Weights of a small GPT-style language model, trained from scratch on English Wikipedia.
Size: 14 layers, 8 heads of 64 (4 for keys and values), MLP 1344 SwiGLU.
Training: a variant of Adam for these matrices, 1648M tokens.
MLP neurons of a small language model. Each row is named by its layer, matrix (down: output weights) and neuron, and shows model dimensions 170-340. Each number is 128 + 32 x the weight over its row's rms, rounded and kept within 0 to 255. Numbers have three digits each. A neuron's up and down rows have the sign that makes its largest values positive.
A block is one neuron, or neurons of one layer that tend to fire together. After each block is what it responds to, as a language model described it from the Wikipedia text at the highest values.

L3.down53:111126096176117079129129096137170092132138124136152104215136108120106082152159174126165166125216173138164114093125131157104182130101141177065156163102110157110104130138180106014137155145083173157095117122184152106081124148146117122121095136115105119072125107108097112094146100141117140112124138084152090123086126112143135168120131081077062139075145160114078136145123114139109108079113177113086135157060151151143123138087103132135112154182112151176100157124131163091166122165123162122165139121130149166117159125111
L3.down490:124126126142173140107112087089161153145044159153162124087126131122168153108119198120160107135111153079116108140155115143125176142120147148128129143123065075115151176108116140102119164143077172147089139162135156068122164096200087115131189100093115079086066091181107135110182145167116128136130155120063136096143134179116084151170177073099088112094115129079101116088115129095093143109127081128000121109091094131103103135119061135151079139132124080230130156081154160072179113118153157134126114137149138172123131143099
L3.down862:129111086139163114140148128136135148165087130127146168041155139134116150175098139146182107213154138135124133115128158154083154112192113118123128086116122162118104105128107111094152159144101158122123143197102133142095173055136129100130151188156151131079124130108130080164135127158144106132179139138093107142169161112127100103126165157113142148150107123129138168110183125094122113114132113134099073114145098144130125142128132170137162048132115074095114154103111116120110143074184137112114169128167193144028188182140
L3.down1155:101122071164158148125134123147117138128100136092139140095109115105159142176127115146172149166183134117104084057150187075108120172155127153135123100097130131070085129057116119111168158121095131127118074168136135123120132084100137130161088191158161186116144120105156122118147097135129078153134109137148159141154112124152121051114166138115149112094098102092094145158137138078096093126160120143096143142148140129175131173126079101126101104110099132165086150167122101084124151084142156102124131113135129154080114105097
Description: Segment-initial word pieces

L11.down1232:097124125099122141135160116085127171159161096155158206235097109113139107100089149112115126131137110067096140142141086099107147146155153106154143173127139146134243144124128114184147093145117163117091194060100147154174133122165122117121056112178095127161126099202089169151135147108102119125187112122073158103145113054117166139078120135100110159108172174116127135148151091163091142154125142158135138174097112116127128132105150083136082164146147111145117112080179115182135096091084155161124096121152129108119140126107
Description: Years in date phrases

L11.down940:150092108139159148098081174122201141164083117185111110079152074190140146089140057159153113135071140180135097147104080141084136162108112181147136166165113201132112147093067162091150084141126098164134108140132137097121167191088199212110106167183105125123051125130129085086100128107143119149180088190113139149105096120154132107130137153117173157117139092132170137117158111120128115105173120171136127152100092060186126120061144080154078150081107082100103180147165054161136122131140106106072127110164146056125177158122
Description: Mid-word fragments

L3.down63:167053146100151098152138078115094141115175141177195138167141154203190123175153144085114111112142095157087131111139187080131107120152103119147085106135148162193092076132112130120093082114139107165135126098125129182152093090156065114147160096122141148140097117093143101111119126078173129145158094117146103144145091164124101122132119112177102108134092078156155123133090152115111126111135120156161144119134131133121112132136091167126156077136156100167170048099135145106164145142180155135079121107176149123195101151102
L3.down143:189093059191157102122065131158092190095153156145158172183135116179121097155143141128135112142153125152122140125061135108090148129159119082117113200128157088117130181110158116099124114134162143139125115133120120098155133063132109107112173101117154147124105187161087146143122149138116180129091161118128109183157094115063127092156153109127097068124101128099139134165183132193134152097117095146126182202144171135064174135164109128157117150083130101131209107106120114121127181143129164094067182171126146079158129184092
L3.down301:136168101157137138122150116159168135117107113117105147132143108174119093128153154129117105110113118157125154171197114019093105101137127097145130158062116078105146167078137121110139190148113194140136131087114103131141140156082091122138123085093177117122096108117103101164161098082144192185111161067134093111139152121106144122151107122215156171099119130104083128164145126085167139151172121143115159136187144124103145200144115154112093072123141117128158159160122124136150127160132109140118166110111122134119115140185
L3.down532:104142087249144142094135142120191134140114125138120091108126114102120180151158128103173131114095159101138140166083115172088170130147150102136198195141096127124145132116139118102094117139134144099110141119107147123109170145129080112092211090097169089089142094175168075172161130153123118111125145088111065169076153181104096130143138092184095133168125162128158113107134088081120106136113174215157130166111090090185183108090108102154110136155164141173127191076148174092189141153110125159108114163173173110107132117144
Description: Year in date phrases

L11.down1318:107157143113114167097096095118095088123099108171085152161124162098058104153106182130120092117106122104107133162170108073073143117088199076116122097137172088147188197162173148147073130135137154100122155157160178107178206155119137153133208124153132148070136108151158090116199172093135112170150137107154145176130154119175104106146117090116140065076107085163119027107107136139051145118109149162144162092108156061146115184105140116149147137078177117138056089121134145159152091116137116134146178135099100103139137161089
Description: Indefinite new-entity introducers

L4.down70:129149136118121179151116131138135098084059078153157119122134136126108062162133087127123155060168104153137115142135170162119119099151144128085119139150099114129069113092143087135142121114073133117104163119118123115127124152174079096147048165114181124133156179148146151111147124132176171150187084130105122160067154176166126121089149150115159101086144116053112105190108126109104190189122174099176096080190095106102117163140169123112151100104172114140103180161120138148139145118144087149130138131089150125119155087132
L4.down137:118143125143174100151154062132165110070105145162141093155119120184175158089132103103146143132110154127135112121146174118098126137084121108178127108140131133125123150121119141110098176169095181108074158168107170186079098141134084104181168101106137090075120142105143100110150154149125181150117117140128095091106164110098116113136115136134134115153161124131093135134143118128134124048135139111132123117179150172102144189144182125119117136112131123143082142074146158055094124138108120128139115109065134109124116149135
L4.down158:137153090123202176144124117076061172127211168099093092138072129101072141101175121152188121126144179072122105075075099158168169116140151138124144129103203103162129085158157132122129112175094120088174184126116123125039142128155081130125093119144146112135123110099167086148115186133117104107138164146125133056088169168114173113121108200165098079169122118171088125065149132098110096078111131089151056128145167137189112079078085140112093152096132145095065122141154151122136102104106210110081150122107123078126089137157
L4.down176:106078113071147114156133075112155116081076145142103079122093080119169144168083100107102057085091143110132127128136136094123180044118113126145132098113119144168130097130158107122132153143087131159138114130104109140148142116128100154132149144121201164128061133147103137073143133082151181160123079133150126140083151149089076124129110125151122144081203178161104140175105116168113119138148087185072185062164118098107106105155140179082117128091147146154115135100108120098117121095176208139058065155147129091160138104125
L4.down209:121121139108152119158115154087113165122133143130075172123126115139123143134114104049109149117157104092107062062122118155166163128146120128144129144088163139106040185123155194168153152091119153140122126165131121139086088132106145086170141062148133121111106101143103104102140057143125062049195137121149049187103172113090149108132140172204082140108117135159180150073114133129123058050117107122083117169114146141099081168112160175113124064134170136060089088121130163086156104171091180064165147141197117119118106148136
L4.down272:099128111178160136092119092112203113078171151078109173153135151136100130108166166184137103138149075099115125118049163127123140121136183144171122132087127103133158117147161159178072171119061116108140212166173192124141125159106215150100150149159174124138148134145091047147067175100138101130093139112113137106137145126118135075121137116076125195113078106157086087091099143143125100099123132159157116112159110145129161196132144151130146146138101083111105100125164221073098078127169149087108096108125122121154161105192
L4.down283:136160134143124187116105153106141099130163081120151143144101112129128130136129197067113139106108093161118134109154157122083140110116083109155167106143105141133146087145171095113132127133149126093146110162137075092114115098178153151105164121090111123140130117082135080166137110137122128113144044112129105162094117099148078152157160165145061199089039029167133119187158133138096099180127144137093124127159075164103114067087171112137116096083155176148116109108135143181105099108106072123150184104134158148117177105109
L4.down596:130133116076141163159157132145127125083111146159146148106098076142138077127190094139092138216171144082106162159154154117138190110010126172105058140121117133184114109126158117131111120078142115145118164113098098103124115152106126077202168072157135126162103143124154158111120124108154158151166096162174186138159166163074122116147176091139108102146155106178127120138072099105183102121086084131142125200140148162166095166155111147155152111111122121176113148147119145173093097106113188114145137095157088083141130142113
L4.down600:118095113155169074163102157112173157136136080050174119083039170111127124145115174133151111171170159091074158141081146137179104160129125158113137141110143163101174101122119107093124111119081159117103153170110134119156148145132114095158115124109141134136129161128112147132162158134137118107098175123131123139166147143114094189163115134119125133158136071114081112056133063067092134140105132107077170109088112037131224164164040155141149197109129117166146123091106095132183113128166170116137161089156112156151153136118
L4.down624:162148133139138104115141099120136103137131084137072171122161072218127130182161157186124183142093127140049104116045119152155094153087085164087133144120046149132103145083128118141148059089103106142143114095113131132123097132129098137138129157163144123159098120158080144108132160141116100088095113119160128181105098184173117140148156098143129164053107116107162095130169077100157049096112115147162080122147116093194173112123177136177100155129174102119155110117149170108109121123165155124178125139072153125156077123118
L4.down828:163138139106131126140122180119143123129190131157074136083112141133150086137164103159124115159087148154144120137128153081117091121140114111146139149108125096116136139167167099171140119172131129120139109182092155126083097180142096154135142114128236093087135123106109050101126127145087146123134118114107105151118151067139139142155136121150113161120117137157133076161084096185127125111130158134135115094139139111125128111123061163127142093141155099152088136174153138060156134136101143125107153152134182069121163093060
L4.down891:143098095202117146122172179134161103080136125128100098108108109096167082152131160142179159158139114112148131143182157083148066158088122156096117158089160142123147096098206143108090120180123102132080114152070071170161094129154106126108154127130175091082120111170145118134154094175102125102147149131103110141117108085090119105249166095129112099127090142142152136128135165123083118086102148078097139088202143134093090181087166167180135068141143086168130139148182182073159147186018096151123200162073117075069171165095
L4.down947:115122111158108199112117104175113110107149157150102107080148172100091135191096147096134116113158188172144121137116142149116141159181107123086125167140094127130139112104119166155148122130102126114097123057044155054108119152161093133149109120132101128102122151139125141109154150131128139126209089121062122097097092078176067141114174107064126101027177177105128121182101088178113165124140145123146114090147095106129045093145151115057083198095198123081101141163100163127135130162115147119115110083144072101157158098144
L4.down1151:122130157115139152124111153096113142159105140097094084101140157155164180132144130136177110173082087106142095127102148130114131104162099193094100076160080109136171137068108100141175142160106095110184105110155127150080140111128114167140116118150117160173158113117113084091165152152094120119132114164061148068143121134128128103168135107126120063148138171183147121176091065151132157063140138154152128137149141150150146097120084132192099131131060168172147148092112124163077111101144120109088098146130107122127178094121
L4.down1249:103161166097164093119158133128151095098133104120114039130114118181153075121137153137130140153083155143129137100144141122136127170131067137141128107152113144126197131140177088127154141146119128104114075128155148123119142129139117146132142123127147100063153127144101126171133118123132175139131114126134116226132131130104137151156155122166130160097105162184172109173087158160120144162146137196117077091126095123105121131120094142156067126097143142151156118110108068111156088091125144105167131113168152132181130113104
L4.down1308:108203113097175119139157154149140145087166128081127119154107142170107117097125109130120130208134150147144160157091104166122130096128146090098148138155101084153137157115162066088077101073139170135138095110106093160061182131116147109140142136141164115082138102168140090106107176144104111166084139081124093156136166066188126113087085134178124109139127148141141072113100099147111158057077093154121125176120135126162213114161057078124118148133098156131218156151095148083150150151121165110127100109108097130123112184135
Description: Segment-start tokens

L4.down41:181166188149122019129176126103123131087136108074145084145091113096189128168123172140150127127137148122131216188076136094146131124140121108162121100094164115252108114156086187114121134125108185128089148149176114099124155124115116097092132123107092087168126074129162204154125153122110138103086099089160122129143127106049095154152100136089094079137110083128094124128080133101130120128173114138082195119110129103130116114085179127143133137095075183043120109086079109161108131123099126083105094091146121140118114153145
L4.down67:094114121138058056137090129111120081113149059152125126090115134098076130120081104158159110149123137122091112129120224137126120101083164114148069124146176110172134119155075143087108135113116004110146102189140185129108122164153076152136107089147176124133112128071191123166103162134100120147157107114089084110146077104104111134142148122087122115226139133174138078075140100143110177149115124103142168067142111171089166056145097129148115133105122197134137122128133136122128164122144088144135102092100158120149129098099
L4.down120:076116073159094074100114122128130120116159148128143112091165116175147115148197144062037143134143150149189175087093138109143083120150128141091072112160112129122130125098125121127067136131089127176085181142147123125119132220103110074107139139146228167078109101064146147083138123130179049042137122145158104143158127133072096102172100158129151137163100134126133104112096158138144092130075140135113116120137061097153086119202198132144149165068174130144110131145133137177069148126134088075034150183159122128138042096110
L4.down140:117133148168111128104157189147166049107096129151078143129121125139158098155122152161085181148143125118125205106083189151117131094117152119132071134087166106122137124168156203165162174161166187143106130116146117125117133115139131083092140122171142129192089161202153130156202073095136149075134098214110159104100143117138119125124119112129153135199110151102152109144144147128131120109126120081107125098081162143183166103096175128153091141114071139053053108216148170146138083156165097059134108118115100148103120135203
L4.down177:129150154142091090113111155112172070152062093163145126156147149094139101094076049104156136120134068136085011124180150137151113098099137098109093096141098158171119109109120104103145126126090144132136079064166088138155186134143111127105181147142085097151098120126120176136118126092161150089087163107070113114135177119111073145074150114076116164162128133123132139127145118086063065118133036126103156115127085116085136087159224111125131114096133176100216130083067152085096167145056111085117120134114127138120138116140
L4.down295:144196157138108063108184129100114153129158135217129110152127090187168117109096106159180166183168155179151104134081142098124111085143124074193061086176137150144137169118159117128171146150124044112124153190141107085089129146113042174106167060187180133115154127105170103116100158106131177149138079109114105124151133134135130166137161113183107076169048174119074097142084130116120068154140062090171166101171086205169127143126178096181105093140134143105117119204193139160088163077151120112156108133147129178173134107114
L4.down406:143114152082174120123120121119158089115106130067159110097133110124148187145174122137147208110120122104167091066152056140173124114136124103132169148082154103128126127186116107085152115121208164172125084132080158123117094100148175149098134157157108110186081145139160134131107108137083162150114153139175153124143079092082174122154071101088153148113156178123058127104104152156115195168144113155111124174184128085118049144139127198097105188119150112126092152132145124019157094083125140137109176051174115109091161113132
L4.down407:072098132107097145113124132137098084091134181147142091140152143117116093156090088100118175167113091146143193159096142113126147181104101113099075153149079096134129109072152121082171089150162096108127102189132140119093134114144092109150124152102099062085126145073182057045150104154128147180143122123143136126141131175169150112097164132103048122108149137095099139160087076155093135073184167141146140152100130057065139119187112139138156161163180134155175211133126175136112123142107162160121134156148113162158142135127
L4.down646:120053132140160153134115162150133139090127085119131152139146065142102104172129165147113160159103183143154110126098116124155102117053105098134127130128108161124201185165120210097127102149172092171097224132133128142175157161140118066163145136106121147137121116092148136128104180139074116154133088118150155193109117085112146139096078146081115137198134091150044168175085111112107136136096118104109147109084168069164111127090117125144133167104100187181177206108127116140109131108120078105074128120156123185120161122088
L4.down658:109161112115127112141104087142124126139102095103092178114073113160139142115128127095163174173118174111131111123110151155161092128122147106122133122145116161132149157121128093153145156239151106069147162208151160147152118119157118126142091163076086146140118154123135112152141149137157158073138085128126115141132108158116178173140157076065092085138077151142078104147151075142136128143110118181128071100120162182143133102175128105130145115093084091148161124118099168075125132081124070104185130144136061120088129116132
L4.down739:157129071099156111101151076152170136151120114120174085101132099148142126095184116113145147168092147101175167101160097165105168171122129132178188102066164109150153162138128106076159107125111098174101139149102088097146149121089044144135126154127099079147103123107138100117115127191114172167103126135104106154070108090048197175139162044142172071173117199154090111119087092116121097173174138121167121094132142124148110181120090109123081173056167125131127131099120086094113152164186164130142199093173160118173141145142
L4.down994:066124143143165142165107109098106147184091109159087133152153180156115148100125164158144156041101108126049142104126132147138071091114066107104119106121132087143096171108080137113152109096152195138122169134109102154118120140117094073130088077145163144177146103173165112084066143186098111136158151098156120157113097116169144123183119130097134147137173143167057163140174170121106116117134091080086097127102104182119128104150112179152085124168165119100106130088151087168114145147093152136130097187160157134094127212130
L4.down1109:166137124117173112106098166099143094119105142114127131113129143128051210066130166126173166120169096189170138111100182171168129153154212140121220109138109150151081140143168112131084080121139141146115106153148126112107068155124125196095194083190144134130120133093113082110044099155158115109089092130123105143141136071181186189130152135112150096097125177110152178158174101155088095186152156114159167151128161158087086107111102124163125221103117063183194140148105135110148153098154114108192146133152142166148138147141
L4.down1245:112123101150117074162131135168152097146147147184173150169135082149133160155131129102090107132116099144169203210159101123084174128158053124126130059161096076164132099104117117156171146124142121114069151152145116195116080132113136158134091101176112119160172113114093074109194047140126147121169135183169075088123152103138153101157090200160102120126117177118137167198158104191133113136131157105133186091117089137139129160103092060172155171131160130149145188113170099144127123072146158092160112099132054126105170145119
L4.down1322:173095119125100165161156105187103117122145091143159101102149088154136148151157112117114125140136116120179135125152102125111112066086093160134132071106169150195125152131112192148113105141094151151160112134131146225099095090114150152172078150136135173150117138142100156150130107128121112064122153131112075191115136153102143139142102151136102122152102093139049097136092196122121101128129129136125107094182166157129151092119136187170094117132141133179139139111178126141118115165131040153111206097123134164125121174132
L4.down1341:109103114170083103089130136155148150173091048115075153121123149156121146135178158144189181166111138114120196111165157083162177186146081144101089144126112130120098093123141135204087137139092129130096116153122151148137115149090119169135185135151184141171123085124131104107117108171106093106085147115177086113151122125098098110173153120141133111130134137136118102077123129201135174084140116033146163122176066115074218129101153152110141161161134148095126106150077166142148148195132116130144132159116115161103168112117
Description: Mid-word subword fragments

L4.down182:173143171117144103081111169081169156107097173135122182155105132110146087114148120112152134138128092134115178115178085058133162131161132115134112089154113103087077137127205198120084126035195145194173148089176138130061151119149217135143195180125198139160151179138107082152066089093148103165148071162116128120137117135119117138180152094128102124097165129094068141086096155109092155097127137163147160161126135110102105140126126163119106136092146070110124167159139170098154096125103204171126126091106128159151129124167
L4.down248:062167135149132137081136085091188118158088118109093173106191126124144090157088116125088107192114225112108169187079098102136105179144159135137115149122148148187177134101125145080151115130158122187175179153147150106133150105120134104084159138098075123150113110162139127098106152170130162181127126175206103083156110149137158115140150088185116143136157159127110076083096125097143121122083124104096131088175113093165172116109146144104078107121120180174117138186129097164074138133175166172093136190123148143081181122141
L4.down255:103138118151122111093057134181123065129160059128196232126151123100124147139145182157135079131167113148086114156071171072139117088135120133142156131103186166124186108100126154113137132101119125097110122208121125113135092096100093079091130125107161107166143155182146157092196060116177116105106161102091133173144142073093140079172158146144155152143074136125127125196141175106128122171134201133088131160152155149072187165087150206136099151162139110146157088082186083113128179177167093173095096088140109140133183089072
L4.down333:155105129141087174173102105125144173052120037134083130107141167201148129136064096097097047176172103135177172112156109118166169144125180116147168136113060113092175097092122168169136133144077213140113149117110104144119155082095118115109106171089085111223153155134056117106136060146078049129093164119138106111140082130109132153140057128115143118154105139148106097139073183075138097170129107157112171135146097105081202118191135108160100064139170147118117130091131164166142193153096123088079155138141114142156170146108
L4.down377:165078138174171154143103179133114177144112144145133135138103143112166080078147136171082088156114174144133094151064178134126229047128132152114154173156179116073042124223119086167147159115147122164151129142096175082115081085138100140097165126098080128176069109080114125149119145132148083154106147097128129133082146135157187146099138113125131093146154126099116114139126129093134166110127126136140127182155127161111131171107185119098074090109132137091176154108133097135144135193184211093126097135126088104127118105038
L4.down649:062178088174140134139154178143150152126115142140117119197126063119108096112146137143206126166128130108186143074114156067108164106132144142129185156150135087134168142055133101129124079153109155140138147150103090144082170125116116090158153130149145122152116182170116115098129090186133126104119149110130147141168092079108093097109183135112127101185152139207152125121124123150099118114147109144139154191099156127133135165156113114099107101090133150145151144111134080130155112153167153158101115148096127109133143175157
L4.down671:134140114151153155111109121080109078124199154099160117104070134123084144126184113096110104102128104121111153101121064116128114101156082165115110076089106149185125125123186129137127117143164095122118072132096078138085105203127170113154149132148203090117094059127138157078089117177166154176161122135116107129133110185172124074125080116130157134131155136126137172099113180146146089101120168126091073118104135134097061147113120186149093128129125114130147164116123101116146120120104148154137090118109102127126069127061
L4.down689:166158144126081070102123129120111112143133148122087143179115160128167156122176130078122143166164112175145137119040128108071098145151100137135128167180115143141098156073116121181096122079139147169073138101108112120149158134143089151116196163130110179084156117092173161087066088092158125198149136092060131126116141148117171101152156081167109145125141099233127133146082114112129119108178118152147105132109161176098118103125103145116157079065179120144149074103093129109130080166166143078120168123124157164137113155096
L4.down856:149158159116097115076121139076110123110159109153117144165126112143123113142144135161165088080087105116095145121087115148138108084117144130132099128087114127170169088151138107124164056161152114113171145174114115137132180124151101139127126116154135162121102156155108159069135077145097154167128149126118115125070119157149115132083145135102127108126092125121146116126150136117147140074129131113114065089135123219165101154142135080122116108078151123131083123152093169075086076086190166097141072127141127121115124174094
L4.down1041:167211067189165094135110124119157151176145119111143125158109122095137166100187117121100144122122161133148114140101163111097143114186039124122087084092130137118153139129098137080134135169126122155094109079114136138124166099083151105139126075089103060130136105149087155119132121126097085144106121110193116088124160063174141130156115141151136133137090113102100092100137120131140117165192071133064155167146091135097159135138089135106095130124146108087141153102160148118143148166092110144117083118142135108092126103086
L4.down1055:144161159147137134101173123127123185108149140131122166147023164129076171135108161062123103202130137147118108158101150161118150076145108134135139123141167114110089153124077117166151091115147114121111157157158173138171100102107121096177167109129132144140082138123164053088140155164153073146146177148124180112126088117185104123097145126148135107157109183188122182030133088129111068131157057194148133118133115156137154117203096073136060164119136168175132076109119129114145137095128183145126117098166130116154106140111
L4.down1097:131133092151130152174168173135092112087092117147158163114087153096175129142157156067089136118192122112088145166063143111094158139178124104153109144119178170075129084140064137173137062109085100141130097113097095123077093107148102074086160067119144124158148088120100102151081113118212094086143202146094050136090091159154072167129130127147102101186098161165133148135115145115123143120166140126118127135105164119144134083141064121098185096115211091162140110214107116111184176103154153129142140103138108094144163135152
L4.down1144:143109110176123071117148095115115065104169157117053102252128164153095131134135120102131159145088071100105176162068096158128105124080114132063103162139091081118119149100125165092094091173108112086096144146154151165200123162072167106182122138161133172128135128122103072079112114078139182164171133179140158167086098118124116152145138186104138120153121105131148125148160122079080109153118095133189124146129146177077163039116113076171175103096105118137144121114169113158134123099141110098103109141176170177120135191134
L4.down1279:104151137099104146126160176103165128119116121058147172129109111158156108131165211110133111100116166129136144122155147191121174149144116139144128155148107043126133210169070086181131145141116180120117132163142160134201132065099184118139116097099110136173153128152099170185112115146164137076135141096181135124135116041117121086124158127110144097081139173107114148135137112124177151125090107147167075129093175179127136170104095088169169168132155088149129089143149153143182146105113158188166128115129127122102124128138
L4.down1292:080116134153129148075159146154085051111133108090156097104114108098091195127105144107067143078175048105146090139151093113195142105121118147134175094210147104084123139133170119142155130155130139046126132135141151104115100144097132075161102152125173090145165146170144117097167114167164134110111100100102087126092133110138118124109107166072142106106134138082056168144205089126118101090130157154123119129111131118146081105145175144071178129149171100126125123125123107113230160089164177101146111104144118182133129125164
L4.down1307:154062179140142099103110113093115144120128159122125157117108103178136132084165144153165042131134101152147078165121116143140100086096165170116145181143147100138143176132094158094141126137120144160228099114094164101121172168153137086142143148100133166149099136188114148130106177157130150187110180101082184122129119147113128121110128085122064124125034095095188107139131147144140083088097151126115096111216140110171102136040115153110159077099142150157167188134148139137108131109154237158105147146131120110167128159154
Description: Opening year-date phrases